config = dict(
    n_layer=12,
    d_model=896,
    n_head=14,
    n_kv_head=14,
    head_dim=64,
    d_mlp=5376,
    vocab_size=33972,
    activation='tanh_gelu',
    norm='layernorm',
    norm_place='pre',
    norm_eps=1e-05,
    positions='learned',
    qk_norm=True,
    attn_scale=0.125,
    bias='none',
    tie_embeddings=True,
    parallel_block=False,
    init='normal',
    init_std_qkv=0.0275,
    init_std_o=0.00561,
    init_std_up=0.0275,
    init_std_down=0.00561,
    optimizer='ademamix',
    lr=0.000152,
    lr_mult_o=0.627,
    beta1=0.9,
    lr_head=0.00724,
    grad_clip=0.5,
    warmup_steps=286,
    schedule='cos',
    final_lr_fraction=0.0,
    batch_tokens=131072,
    seq_len=512,
    doc_mask=True,
    train_tokens=812400000,
    steps=6199,
    dataset='wikipedia_en',
)
MLP neurons of a small language model. Each row is named by its layer, matrix (down: output weights) and neuron, and shows model dimensions 176-271. Each number is 128 + 24 x the weight over its row's rms, rounded and kept within 0 to 255. Numbers have three digits each.
A block is one neuron, or neurons of one layer that tend to fire together. Before each block is what it responds to, as a language model described it from the Wikipedia text at the highest values.

Responds to: Words in sports and biographical narration that complete an action and await a preposition or dash: scores (beat St Johnstone 4–1), phrasal verbs (went on, came under, set aside), objects (bumped him).
L4.down273:121111114141120156138119086130103100146127093138152170150147131133141139140138131146113128132123112122150128106154114133143100100071125157100120147165165102168176108092146110126112109107178127126125171120159160139098121132094131113102119142095105162097113110124120115127114152109133128165
L4.down787:133152097135134106127132115148124079165138112109157147107104134103129139146128104137126108157126134098121127098136126101115138139130121126144135150157136138123143148101096124113151138147151121134141144092099139127128191183116076095146120118161113160148138097119178131115110151194135151127
L4.down2367:121187138157098152130084104121130140160134092120164083121071150150092092129105131118138080113123128101134119157132123127092125109136128121187121137109138130089124125173157142110118172132108119144105110124160124146099119127136139108122117095131105135122147121169095123160099151109136082096
L4.down2376:112117167167114115138167099134112117136110137139146145100152105130089131134144111138105120104146147117159151129149122152077120161076129165152100146118119109144130134095108129079083092133080154103131110156165114100109169079134119080118131132145109179156130128130168156174097139084122116124
L4.down2381:096107114127174101161158138122096104105171161138134105138068091125097092133131133126134115132119160107147142100132120142097176136146057119161114128140113119148123123135123123158166182132149123087152165088118124114137108144144124116132100107141130104112181077115117097159106123106158148152
L4.down4144:136155131121154193126121142155113128143142122102152131126147114138120112199089095116142136101132164112085172115131135114148095111140112117138103129106169087146157142148108125139142117145132114167094134100140162122125137155135122111100104152133116124148098132095161114133133100087140190137
L4.down4796:152141102132127169165161112107101132138168106095119130107129112133136116111099112118102131168116121168141161099123157166110107157128127140135116107181138154132161170131166155136135105162095169105143080102155106148119168111144131115137122168138122090163128111141146129126101144154082164124
L4.down5285:126128131144135121142119156099163114132087120128139126121168111099158101167156182127102164113164156149077106130143162108139111150153131151144122127127084118116112105118157093096133133141131119094120128130127136109152141118145103126105192144124140085092112134118159062120102131059104115127

Responds to: Numbers or blank cells inside pipe-delimited Wikipedia tables, right after a | separator, such as scores, vote counts, decimals and years.
L6.down3943:112115135123103114096147137106113135105136142139137159125107158122146119130135141119136148140113153099129144146129115122139153132134172125138147151143145151115130147126165131121123122142191159104128140122141131140136081125123155109175117129134121123167114155146062130120165091119135159120

Responds to: Score digits after a dash and the word right after a win or defeat in sports reports, such as 7–5, 4–1, in the final, finished ninth.
L5.down3344:178113150149146145137126120120109099140162145096134129151121113134155102118145134147123133176121162110072136117107087103121121168139084114122140112138099117153118139131112128142116131158150092126124115124122171146127090098084168134122152132150134121154079124129137091126113110125101153151
L5.down3464:095092142150146106146109140124141130142132098140065136127094123152119115089130096150123132126118115171089150116136147116077110156144116092136130113143103131079161148171114154136114088126121170142110139156153080113169092133166152162112128154149123142104108111124097126111139118141105165124
L5.down3612:130134155109086107134113142154122147150148101109099121137118140173131109135093087141139151143109146146123159112149114152150126177136095100076147140085104123118153147134132080117151156128150120118119127132114141102096161091108163110125133124133155137112103101126170127127083101149114166176
L5.down4564:084145127105122157086149119140146163142139127119125153146161220099128113151125140128101101108177114106132154166140166106126098098111132061157135120098109136135097161156132140126176130155131093112122156151132141164134149126100115136164111147122083149099157118174108108091116130098139095109
L5.down4629:182145150145164137131126162084138123153136121123113139167113131138142110118120143119148124147099142114142078124138141155140161146119073131130115100176120156111089129138151129105116133127157163123124121130173142102143111167152107128158113096135164117107107138145109170143119126133113116134
L5.down4756:099117144114152114180122113132139136148086119124165118077173129095109128121147099136127113127131147158106099093131140161130166133111090118109099131132112151138157152148133151121149125082110171138097107125124126121120129144132133138124120149155104111126125105146103167110141127118128128145
L5.down5062:121103107133116123142153107136139095167117143155158129148153130151119130113134157124172082174152135125113158130137107139126097135090102114142137113119117176124128144122126144093145128153124114125126120161136167147137107111116118161118152102136167099095090116118144109117162133112115120133
L5.down5375:136144118106117125126111122157111133133149126089150129195153090095161123140157141058154132180104123152133140127135115141124129097134126111109107159094070150089138097141100087098163138139128129103141137126123155077132129090094138116137103111181136092089106127095102088110121109139140142141

Responds to: Tokens in passages about money, prices, valuations and ownership, such as billion in "valued at $2.8 billion", price, proceeds and ownership; also weak scattered hits.
L6.down2485:141157081103147125140167121110147057133116151149109118157099131126114146092145115117133121113109109121147131120133140136122069142144100107112148073137145140131134113142167117094174118121142116130097125109114124155131126175136111068113110119129122154147139117126134109120121134101114086089

Responds to: Punctuation separating or splitting numbers in tables and statistics, such as the dash in 0–3 scores, the decimal point in 17.1%, the comma in 9,426, the pipe between number cells, and ′ in coordinates.
L6.down415:153114071127162132150097141126112124127064125179144135132124161139121124110103150131122128137136145137076138149131145118156127129142128145136124151153148130137157136142151119110147128158157124105098137140140104161148157116144102133143177091146130107115142135162167129091131169124149116102

Responds to: Number tokens inside wiki table cells, usually right after a pipe and before the next pipe, such as scores, vote counts, and squad numbers (86, 35, 14).
L5.down1416:143085145142065109108139149139096148167104128120086109088128151129105162097125132126102135117122101111087132134136096105124145120127113179095160109150114118196132098164089102139165150156144157105154119146161119108173163127150078093135151139161139130080159101140125152090096153089122159153
L5.down2047:092105159099127119176121140103136170117137123142097146103135138132107131170119170120121086159107075178158121152097122107107126158171167185164145116120151129155079094123102121119134199125087159143114144147147160096108144166150108132141111103170157103140150107133125156122130039116161109134
L5.down2877:126136091129127142070105135138128138108124097152150083114155144085122154149119091079168140131127125123141125151156074122130098118106157111157132140156151164129154106117110127104130157132087124127116126151121149131106065176110120142157153125190107117111160133115153122155134134165147169093
L5.down3017:129166113156144130141169135135089116105149107139126140159124144086126152120149181132139084132149156150158106140135155165140096149186180077167120155161103163127128116113097099119123122153138121129093165132162158174094126131102106185119120113168112094099148184144125111126115090090103129125
L5.down3671:107155090082056140078084161159128143124150108158087149140159151127129096103173142116111114148154076110145119104124122140111104109123107121125108109097136119131118167134081136151101131076158105108109112172136123129112158089147126089131145166106115104102120120149066085105112093154110094120
L5.down4258:124107154124078121100124131162105159145134091102153132160078129134101128132114142169107135139152151164139179127136099134096106119130112136120125134136162129093124094150133114169090126069131095075152121180120104127131145134075138122132130103103124139134148118149104141120152122121149122126
L5.down4315:121127162128075126099131170137106116135151147117096128122119144108149134132090169113163106158102119155088148137113132150107122129145118090143147086153092146150129111109106107093176144114144124147124117160132111134135096133113161127147082115120116130147177131135129120120122088132111111099
L5.down4954:127160128108129136141117101144124154098167137151198101127102137123117142134117173131121133106118170125116124146117069132128139174085106125128105105146132144150135108169138113097134119131151096107143108136091126123169117151162120107188103106180126084135164140096117130088143117143103106161

Responds to: Final token of a newspaper, magazine or critic name about to give an opinion, e.g. Sports Illustrated, The New York Times, A.V. Club.
L6.down3428:122096140131124141148148121146117115138158082129119142105124136111121153139126147104124122108147115087076113120117089103094140146147125103109134133121145109117134140117135120147117153151112156113164156173167143166147099127148117090144101101103101116120117118107144120133150164155128122128

Responds to: Digits, "million", "dollars" and unit words in money amounts and measurements, e.g. $30 million, 79,000 metric tons, 2.11 hours; weaker on pronouns after verbs like announced or agreed that.
L4.down146:121139161074111145107151129129078123142080103144132106123105151103127090116120141161139104135140134119135128135118184152150106129148143110107103120160137085126145111109158098152115128094138142095155159134107120154138148111120094160134162151123109095095130102127143151147135081109119154126
L4.down583:141090137096130142124134175132125197106170109122118095121118111089139113108097111113161104154109147127089161135095092144146147162124146123121158138180098142124175096087146115154156099130159135129162137090125135170118149114120135146117086118109152121149135134112155186089135100132122130147
L4.down939:172164116130114138138141127139108150148103149142138170167114090140147155194145151148122124129090137118150101150109121150130118146132083095088118133151130139105140095153142139090145094125144114124079136144153148123145109128109168190139161111154122085118122119112138102118090158113132108103
L4.down1494:121173124093112102127124126123158137122154150134149143105130095147142104142102111138102121136124131157177159106116175123120164148153117154131095147133099139078132092124149146118130140144114098155084106137115167150147108151145116154135111124130153129168096116130147135143121131149127072137
L4.down2497:132114124137148107106141099117122101108144084104142088094120161108154172122192154120152098141146104130126113143164125158159121116125159108112150066106160113116095117109122116109111097118123114114108160178110116120087150174134150158133108135136120121172126139116165149084131127181127122136
L4.down3511:143133124150135164150121089148157107133184130166134104089117103126121146163163107112137148143106128168097093104124123141109120076131145166118115142055116096105144081129119136103158089111117170132091134145134154133147093111124097102106130149125140076129144097123153159121143117109105136132
L4.down3748:098098113128161103123113147085135126105127119126160094090118123140114149137091136141119109152178153127135118107153103150149157083101145170085154154151178109109152120172145155131144116141119122127145137148148132134102107110135114123113114151137142101194128116094156179112107142119163142159
L4.down3970:173127148147111142126130132125106133114122091097127146132168128122135150138113120152138167139171146150120128123090107141078127108156118139127114138161091143139105163131093100126103102117125146115124119134105088163150119131127140138094128119092148165152138125110132081077102159117142088105

Responds to: Digit groups and magnitude words in money amounts after $ or £, such as $400,000, £60,000, $30 million, and other large counts like 4,000 followers.
L5.down42:153137124160143159128142108105090124133171106118110111148144123175132149135181166124106118105179138116128102148136115136143145115102194145142192117149112132118153120116159116079143110108117109122122132158133151137163124139163139120129131097128165117120103116126150168110120119137112139139
L5.down261:137113119123110130133137133088159153125133120183088138154087129152131091132140070151105097125127122095129157120163178136139084143092128127159147139091138115174135153148213105122136085138062155123133153089116117137133136119128154152078122082139091123112130144119119116126137107167154178112
L5.down829:168099127131150107094153179113120096105145117117139105116124154121135146138134129081103144103106141127119150174093128121126160102084124088089115102177143102098179120102132144113123159128121106118127106132125120151138136100129117154112129151128105100177126154153170147127133180108101164149
L5.down980:118164138176096113104151135078160187119132107135144141146122139109096139139136097123153138178160108110114169114122123117107122179091096164170137107106117147080157112110136123132100117128142100166098151138103097119158152104138120154110082141132108185148165145123100124119119095109132106123
L5.down1034:161139119143106098109168153117127150177119131154121126127094146128136152166112127167142121122144114134093099130124175152156143087129127154110131139141107144142097142108113122111105071142120148088138195159121115099122156075117112152159117160139119122111123104159143170131103112142132123140
L5.down1835:155130104102108105148108154110152074136125130103126117070121090123154137099138094112117143118149124096069161117157135118162100187102074143124108098156119107096160101156172090125141109090148129144085131132118160154152123141136171108137138102125141131128084115103109105133101160151111121093
L5.down2375:119170148133126158100091176148131097110129124159110128127101102175129128119104102149132100159143141148109123150151099107171111132118118097139094158127129161093125100109075121115138116139118133153126157131113122162119143120063122097102108054146112092150135153151104134173143094127114161117
L5.down4188:132110118145097090084096122148150126144156164144121122114115129172154152126178115118133119082109076087126132162151182135126154121139163108082075165110117113137118107163130140143099105127126085130104132109126103127118134133175147121121078111129108140116152094107173125127125156126100153134

Responds to: Commas and decimal points placed right after the leading digits of a number, mostly vote counts and populations in tables, as in 224,764, 4,000, 22.5.
L6.down1339:141153119152154132154121122146150126124143135129118077128137112149109139146140108138112083116134127121131115150090153094130117134162142193127108100124157149161100103153103134093132113124123145087128173104089139123161159159128126107131107095119103117148114137131103130168115117138149125099

Responds to: The dash or hyphen between two numbers in match scores (4–1, 0-3, 3–0), plus table cell bars and heading === marks before a following value.
L5.down301:145127097119168135105104152128097122141126086140151141164137119131149112130117149082185113088109137162111117128116151119112151115136101171106081093162145126128163130156123121157144068135161133148110126115153144145111132155173161097134181125112120113119176149134141117107122187155107122115
L5.down1110:102118098133130128135144130158137128133107170113108138126161139108095130126116133119133137162108113105081124147105151126133150124176126116160122148103122120122102118082139111136123150167091140141185143144119096100113105110137109112094100133139134132139136143133119155149104136138122151126
L5.down1828:145147091144115151098128149125141113109151113088093166137126140156125141079146151151165125177107129103086112145122123115124135121109130171112109131132162118104180137117128126134120119136099164150139144124123143117160151128122068119100090121123159133121124118155104118183138075131116134148
L5.down3564:109101120129142123165122124102127160134111102137130159131151106120155132061142131097102151155126096140119130120150115109100110126144134159058111113155132124122146124108168147151131078137118115112114109147102101154154122174148130177094127125152130099091131156110149134138127094123142128107
L5.down3665:083111105147107131133134091127135170082125121122153136113173167121139123131122143146149117115118115122156135089101122118134094151122087131124129127127104095103077150139149113151161119072165062174141134110139125128125127151118116135108192167157108129127097125105175125129135099091158144107
L5.down3980:125118113123145108128104142110131136129164097120159073142134124124100125097101139136142118119105086130127151091129129126126133149182129153148108106110122126125143137109151165136145116098128106159082152125137154126104131177131088099080095134128158103154119121158132122118104121133142145112
L5.down5021:114072133103107142112127096150107161103144093102131110110118143111095147173123130132115094089159171134161121074162152118102093117126131140145137132122112087087123114146077158165138127121160136180149143138144130135112144137119163087114128128126133122148156120118092097142123102102161153140
L5.down5120:171124139158157129083120160104165104099110134148114126127139177090124114088104088188159108109130097162121104136127104100100101143111165122130130124159144142130115120158119136125110133110134149120104150162124142159118134120092116108099131147107137117144089136142187139108117106083125162104

Responds to: Thousands-separator commas (and some decimal points) inside numbers, right after the leading digits, as in 2,001, 306,614, 1.20, mostly vote counts in election tables.
L4.down562:111155152130142128107128118082145109137098139117153168104124153094091127105121125149126116144173163131113116147110144137153102118099113146115114107112113112132163155170118174168119116115172160142100142106150128109121139108152135090142113109130142096147145122103138093146147104132108132191
L4.down2193:124134122100106118129135140172126108129122137115131114083171124114135126125139124128122121108177145076127122113136163159120131151167107128149143184183124119129145081171101123118161139153134105151149122130144123125085166105132135085120106054120147092138152154150129085110138114147194138132
L4.down2609:072174156124108071132170166121104124139147164079156118159136076131092138125139123142128136156080169150113131146104187086146099147148127120101146088129077048107124122144124114141153118134115112131148112125091114128103110192109128153129132097126149110136113136141136160105155140130141125090
L4.down3205:121106110104125158113144089137151147142161087122118106178155158156110112111114123118103107132129139060120108118135123114115113130131149164152116115097117157147156134166113168139120121167092143146141124161150139170146135117100087099116143115102145150103086155157136124133122153116152106145
L4.down3867:156151107110129165133124111140111141126120091143121139157098157112160124139097130139138152110151142155162129136133130148110111109118115128156108082096108131111124111151122089133162128146146085145136115142072146130129071111156163118129132151132168133098144119110112101100119165135153137144
L4.down4096:117093104115132132121145138155071112110097124112126143148113108108090097153125134194106144148142140114066109115092164135095141100160149150147141143127125146123144130149104158149133120170128171154133161151119135134124151085086123108114115129133099159132144100119087146092164141152126074106
L4.down4124:159134089116154158161119138128090143154125075132140136079166154128108155122092151106128142142141132120132120107099148127116117123146124163127104104105130118120177150167120126138121134150139133101157146136134146124123159131146134138102132077158146112068129151154149126082117115130153120122
L4.down4793:131147132147160144097144099144120196097117163138170137138118103123111132156111130096150103110124107147097096112148131110119144114139157144135130084130118087075103106133142138123172132111140104164118162163113121156114119084137166170142185093161086137129130155140126150134131121126140124141

Responds to: Mid-phrase words or word pieces whose next word is nearly fixed, such as followed (by), Washington, D(.C.), very (seriously), aimed (at), plus some line breaks before headings.
L6.down4576:150128098099119097103121109130161105176154112105101122157099114134150107124200136143165159135138140116135129116115139125155077137128146095138099145127145114111148129170118122158160133130113124175086159068187149100108151162080131100132110127130148118116151118139131135156120114121156127159

Responds to: Prepositions such as from, of, by, to that introduce who said or reviewed something, often in review reception sections, e.g. critic from, Raisler of, according to.
L4.down743:116154157119148097094149092156133156128102089133185141089105097125120113134106138120080149116119112125122161145105176124098145120128140104168086139132171120155115133129105108109153119151133101142091171131155101122106134097119137144139115065098084137124097162092132105139099132100132152131
L4.down905:170133078166155136121111140118138108135110114122124131141141145118168120134108142122148144111114129120106161067118114046081135158126190106119118121116182132138137163097117081081113111119131119123130101149146135158137097112174121161147133152099139133115141119133114147117105111130122146166
L4.down919:142163140157130100125079137102143141162138083156119093097159145128136165132092168148115094121159117150088124137122103098136093150138141158115102124090139112143129105152143110161100175176089167134146119101140158119164111107150124138176157114139089146166107142111138147153092105107118098110
L4.down3335:092150135096152110071120173140119171161151152111153121137142121128121141140147097112095141078137169119149129061137159141193203124117129128103125122105161125145128129145125114107085131134085143103152096086186118099111169130121167116167083092111177158126167174080131102157092136109161171125
L4.down3775:078134134105119144104131168165178167096155150102168147110122132177140143142114090177132102105159143155126125101099126174138162132102156086122081122081147125120137189112145119100169104101163118113140138153155161143127119144146134164142094110141134131105179129093134142132063129125123144110
L4.down4500:133118079121136162108112153137108112086125119126136130082162121109146148127157110112147107132132113131107092106139064152120126139126169125155097107136118161145099119133131069103117083122133144155099114140104152168095149102121096110162136097137130107143127180178121122080143149137126109104
L4.down4958:126160117140120135128131117106149102145098116119178111118139160126106166118157110148116093138130126163148140120120138126110073154145106097142122121128124099140107114118127163079080185120160120121141084124116152150136092160099140128166122109152131176154145116131101140128147113087111154101
L4.down5150:117152119119144106108161158173121151170146135126117160130072133104098137130115098101166105113102150117144163140098170142126110133130118131138078111161149070150185153150115079129112145146125109157092107128149152161094135098155140092107091109132147120095146085109149097132127157188123111178

Responds to: Commas inside large numbers after the leading digits, mostly in tables of votes, population or areas, such as 15,573, 7,859 and 1,500.
L4.down174:105125134143125151142107114169078180104144105130145121124116113142140118148101121112130130137130173166121126162117101201085096131171113167116141120127124125113134130106153129127093123153148142185116125184141115149111149146158129138150147123148119126095142160090133084105082136153149128085
L4.down292:089120105127139137123138087106142111131156113111130084114134119120165132091111098146113144121156154183128118134127141102089102133108101190142120084141129103118171117147164136144144129119095121131117109115151124139157125135156099136122142082092161116118126162101147103116124129109111144119
L4.down462:117134164123149125132155117155123123111136119120099124100139083131118102144125159164142126101127131133142112133115188098118091124072166124140125119117135180113151142102117131105095173117131100158144094143100114161106120107137130146147133106163148104160110176126096173077122143144071091135
L4.down1869:117105136125116124133144119121124133132118106086110146130100126142117127135160136126135104101109142171129094163137121077108141131159138175115123124133120116123143115135132090139085113136112116141118143118158127119116087142161151078117125102133119166103155113166128134137176129136121126138
L4.down2206:143113070132122148146129143109095102153137102112155127135122133123098098101135140105126116124144149138109109129138112118124118128138137112123163158124140105120127143140153114119093134121134074152109128170122125119094096119157157131132136124126106146101136143132159104170159151187180120128
L4.down2863:170089102098170080123117106121155121102134111105151148122143156154137115131129137154164138121148143115133121114028153136145122116142131162121136115093121180126142125135088097151159152158114132087137140116111153129140121119145146137125128112125125111156128130124145100118155083108160144175
L4.down4220:190149147100106135157136151128107094101103106113107132134160156087148129107111140123122106099160144142109103112146138128098102132113153136126117100110106134144133121108147123120150089165108148149150159133131115158126146137132135110103135120084088136103087126118125107105123154144122162085
L4.down5295:128101172103128136103119138077106127108116156132145154140126131142164118154100126154130156144145122097144113126137111128160158133094120071192138125115124153127137101117121149072123122115153090129128139093138112131121127159145126083125116130098149133137165188114093108148136132177132159133

Responds to: Commas and decimal points inside numbers, especially vote counts in election tables (158,404; 6.23 m; 552.724), plus some table digits.
L5.down235:131147085191118123119146108126105116120128154115143114169149125115146134155180120135161146132138153120103112110144113136111101150113133146136103139153140134152119085068119144124132096097152184115109192157078151138111150105087121124116115119070128102158132150122118127095148157157109110125
L5.down410:106132099133135147115115144135152116102118136133129142125155131165144150101107113097105116112122147118127117116122139107135104103157131151204140114153163116130114115155139107112144121111135119192092109131087080109114118125145115093116144147116119115105101122133100107120091154155111147111
L5.down1399:143105110132125109097102120151117186085104171131134130138064095112123141131096110153148095120085105120120108103153136093090146116120168144137118111110132109142145113112110092097086118119106152077155130163116177137101163140125113164100149122147137127132171191134132134092163137130135088128
L5.down3209:155098113136162147151102152161130155124124100105143070130143110118084149090131104166154117120092110121152104107151160188135101107113124135116144154133107161129135117134095136136164132132154127152152141177130164128090162105132145142122100136131108171090154178135118128110120169151165148105
L5.down3326:099158140136180101102108149119145131118136116150132121149101110124164096140116129137090118147130124102116117132144115103141139126153143181129094143106140086144116145111088125118096107142140136115146108116136109130120164121081151139137137100148116073107140141170133092123163124117109081110
L5.down4273:113159126121135104082103113133124120129051124177131102114141143112102122122092122140146138164153127151147149083114102129124143125128151122109135104124128116104146140123066118156127159110156160135128171073130129135125125136151148151149133084123162118086114150137130132138103126068096122111
L5.down4468:133118099099138168099085104130122133077101106151134151113161119119129122155109150133138143127145115112129105140111127133120123131141113118108132124092126146123144125121141117104072155083146125118126146131065204137120129180117146178095109080094137143162142166142152098186113160153131136148
L5.down4484:103128167151087134149069125121145135109138115095125148148113118138118119140118111158157113123103148132157157151157145123125126096160080171123156157111147105145145155142132121123131117138136125082113145130114082157153137093118156140138111149154089134095137101136126126125148148146118128147

Responds to: Symbols between numbers in data, mostly score dashes like 2–1, also coordinate degrees, signed table values (+5.8, −4.0), date-range dashes.
L4.down1066:125089128179149159156140116122144104124105116085139094107129120200144147113073158161143198109168117140146109133137104136159104111122128128123089150151137123216123188143148137108122131121142192071115158109126124102135138156085121076143130108132115101124125091099111095128110131080119105156
L4.down1293:181150127091132164132123064153115096152147120142088119135121081137151118109143142090142146113078102104084112105159093161102132109132116161145126103125137141103147128114120148126083146143083154095147075140150136142174155143117142140135093091133097104096130176147134088165114189127161106137
L4.down2311:149115098128151128115107124142159100103099090155134143111117157096131088094122146092100094100086134124142125182117153149146130151136147127122131160138166108104104103124136119108134117110179133139122129116144105131174123119137106104119158089128173160117127133149112137143156152117114131129
L4.down2435:148110110111113146133150103154090119109138141109136119086139176122112117110137150127128127097140112154128093111135157156137127141139124129128142090111127162133125119153089150131097113144095127120135146129113123126126129173129120149157093094134087120114123128127117105131169123145157103099
L4.down3460:130182108151129157134119133162131149129151145140091159108139168109131127091108140098164048109156126109164130135086123143130109098129133095109119111150130130126093132103141092092105124133118151121139131117142153096114154147103127104125135130145093128102203118131124075139121129113136126117
L4.down3514:115102135129095188184088155152121114146121086135135123122110094122108080112095094145097093128152149136164121124142177096116146113122109141123141143113144152096110113097144156130117140110121138136135127094132111117120150130124163125115105112177132093149129141168112165115128112142131131120
L4.down4237:178144136126210101159134135105135147143158074181154149106092169109179131154075141133146104099131149092118130141171090152146117121155114144080077145101120149101115119136096123141137143145127134060179119130126064154145120106171128116115118098141144105099091128059134134137177120142130153111
L4.down5083:100132111115136159131125112150140102132131158137112122147149127166125146102103117108134120123067120147125116139125116172150082066103127167108159099154145103158098165105084132125159119131159154138173079157139104178099162147139100106105122111099146081136119164173072128104111149135093114115

Responds to: Number, dash or short value tokens ending a cell in pipe-delimited Wikipedia tables, right before the next |, e.g. 0, +3, —.
L4.down515:122093142122110090126120151158093139111141126112147151105121159138087098179094165114165119154168110158105144146167117148150166155151140099111113141116143139138117146140109089136100171097138131119132158166146132189114102127081137135152114129156143138128093140092152160153149135185122125155
L4.down1135:148162127144124119133149126135153117138112106112145134155141123121147135108131151096136144198132174163132105154121119088143109193096115088106123133108146116131129150090134122128145125106155136151094081125146125169144090114160124136148154099147141108155170140121116113078136127146127177156
L4.down1760:062126097162121094144100144137108146141122151117124111129144121114112121134144139138114097135111105117139124095107159137157167140146093077092128122097119124144177146163122119095125093102133153098155167141163114111115107110154152087133162080139101147099114126132158130156117141088147134203
L4.down2556:124138115100124129094113115122120129128102156136130142091145137117120126079121145131146132128134158109147178083131139128086105132138124112108115129145122135141165154139109163137137153132122107122121129129099160191142140142116129132144159128108143102157174153171150116104172145134132121148
L4.down3500:156127169127105083116105142111157117142099164128127138133152120145143109126167158067102117153129143154146080108127162114144149115142141091133129101144106124129131172130154150111092133113143133154138103114158154163103083117158149120107155158126136155119132156124147120125097141116111107126
L4.down4304:137166149114104118081118159134134122161132097138118121142121125096115171097121137122143096138119104121156129110126086169155107164146128128122096121091118124197133158118086109103104114118122163185122120127123144115154170066119118099133162124112084141105114156085141097124128113111124106152
L4.down5240:107098135135101108111134128111143146140140113098144135118112151130105137148108157134152147141162110148129129177122137173124164124141137092127139124150160102165126149144098160080139157105148160124129147125116104148131119127123150109159177116159106099135109134103080132129112112110098128105
L4.down5352:082090137158127083110083165135123123160114121080136069094135110136143109121151087133109079163135138133130131173150152140112133143130095115142161163127170123130097120162146102108138114074145166126144119126139106091134143155120091111110103116151142106147150168125104143156136125107142163146

Responds to: Decimal points, and sometimes commas, colons, degree or dash marks, inside numbers in statistics tables and text, as in 56.5 or 8:08, plus currency signs before amounts such as $400,000.
L5.down836:141145104120101142148129186112129101128117141123081155158098122154137113142162147129167145193128140142106171138125131107122143145087145127151179106096107124102153141155121097114163100135118147140085113128102100152174161161135103117135152101172129157147140120154133121118154133135144129128
L5.down1011:127127107145146122147144114156129098128085131163141092162100124136107147101135114142124141142120157163131124109181131082117147103149101163105117152113099071162154117121153121161139129116134159115163163117105174094159148157121083105129095095134146123117161117144162097121126114114131118101
L5.down2522:115177133141177119123154123122134078105145106156129141122111135108147126097111131142112127096156119148156105124111140136137143162165136127198119132104132135155114102187127077128106137120098130128095091107087151126158106137107115136141137094120161125151119120105107107129132139110138128165
L5.down2728:121118127167139138137093127167107136096083104117137081133125097128134126125130131110104176124105161145127144131129100077141131130139137156110115129108125118078178127124114094158136137123162134166143133143118120121122147129147134110117110093100145138106127155126142120139153148107114130139
L5.down4006:140102107120155130116103110121137160125167119136198144153089132099114148135113122112152126109136150090121128108123130144129112106108117117115140072121117143085117110184164091119128141145130125124099136090126131165130101150148085138156118148118112138128147133097135187130113134129103168118
L5.down4201:148158128185143092138118143151121110128182138133134126094144144087102163121168137122112100162141114117141143111112116121133134128152147149104157127114146174115119132157132135165131126101154118081144145117117098111141175148156124053131147155143166149146093090129127099111119119140118085126
L5.down4513:118115108145159143145074116129094069114087110159094089112119120090092123122116122124115139140102161098135121162117129156105164113119101140145149123123154129131197122142129093113160140174114112146109075138134165101151092172083060107137090088114139106130117118091129127113142131136167126139
L5.down4706:147150121126116149137140101159122099122135144132144119123113105161140177125113139124090123141138133107125099144153132171120100137131132114126133108146115124125131061142149097185093102133106126154163101151144099119130164144138158175140122118113116121142124144113144104167143151094124139107

Responds to: Tokens inside names of courts or publications that follow a person's name, such as Federal Court, New York Times, Sports Illustrated; also table pipes and name pieces.
L5.down366:107103130100128150118095151133147135123161124159125125135120143106143141091139094123139108175109130086127122117107090159074141103140144127106131094086174140118092133131150100111166128134130166151125162123123119120148113121155137121129104084142112125141156140114109122120110145125123134143
L5.down381:144133106136107156065122096065096133100138114101126117113150140132125168108120173102098114149119116141158181148148139156124162146121153144137119137130124125086120143151131170129087110152133133112134109115139093148139128081127159111119117098183125114118145152116137094117155137117145115159
L5.down1686:134109110126124102114105130135166121138114132090149125141088106129141113159097155090144147101121130101134123163129158142164120108127184075135108127153156138159106129095115149107128093108137130147167104116143109099114108163163125102098147144092135149102135150109106101112074109165137121136
L5.down2669:113091131122113141112127155172167148159112140141142084134116109142171149114188117168118119156113084066091102152132071150102135143131152097148167108119113138126079102103166109133113138147164128123117114144143129143143132145146089106153148120144147115103124149142139135137123131095103092104
L5.down3556:106129107151113140148102120126126151134116106148122137147104160119159122139079098166105147118179100155127122103118154107113152114141131100119134105094141115145100122114118119059140120133152155135091161114102147158157139111152111148116137144129153090114125174095126146111086110139128111133
L5.down3932:101146165119129101145107131158158090133178120180155123138113157124150125112122115137104123122146089123108159102174095143107137167141167097119121129110125141148135164134170099109143144106121097128124171167125156126136157128125129108152111093121101124114146138144119134133132141142099108144
L5.down4152:136167125138104127132127123162150106127081136151119156136128180115103146140117149106123121134140090104137133164154166130116118161171139134141099131112126146146135128159090132140167110136133163106142129084146137118162118154152126162115126146104166147108111153122156113154077127162134107184
L5.down4341:144158095118170136129135131174186063150074117124096130114138116104183125130121101087129119092105116127123107173146143117141113118109129148142125159135129135161164158138097131107118155124114145110119165161127135095122134121192080131148129163123081123122139141136106136102100132143087117118

Responds to: Decimal points, commas, colons, degree and minute marks that split a number, mostly in table cells, e.g. 53.2, 9:46.87, 39°54′.
L6.down4886:104130079182123123141122133164137126136080123111120107133109119096084139101153128114101139102150134138142132136113143120098118118125096159114076135131172129110161145099107108137121141127154152120104119120107120138134163146122171096112104121135112141133160153164109156141118115136157130063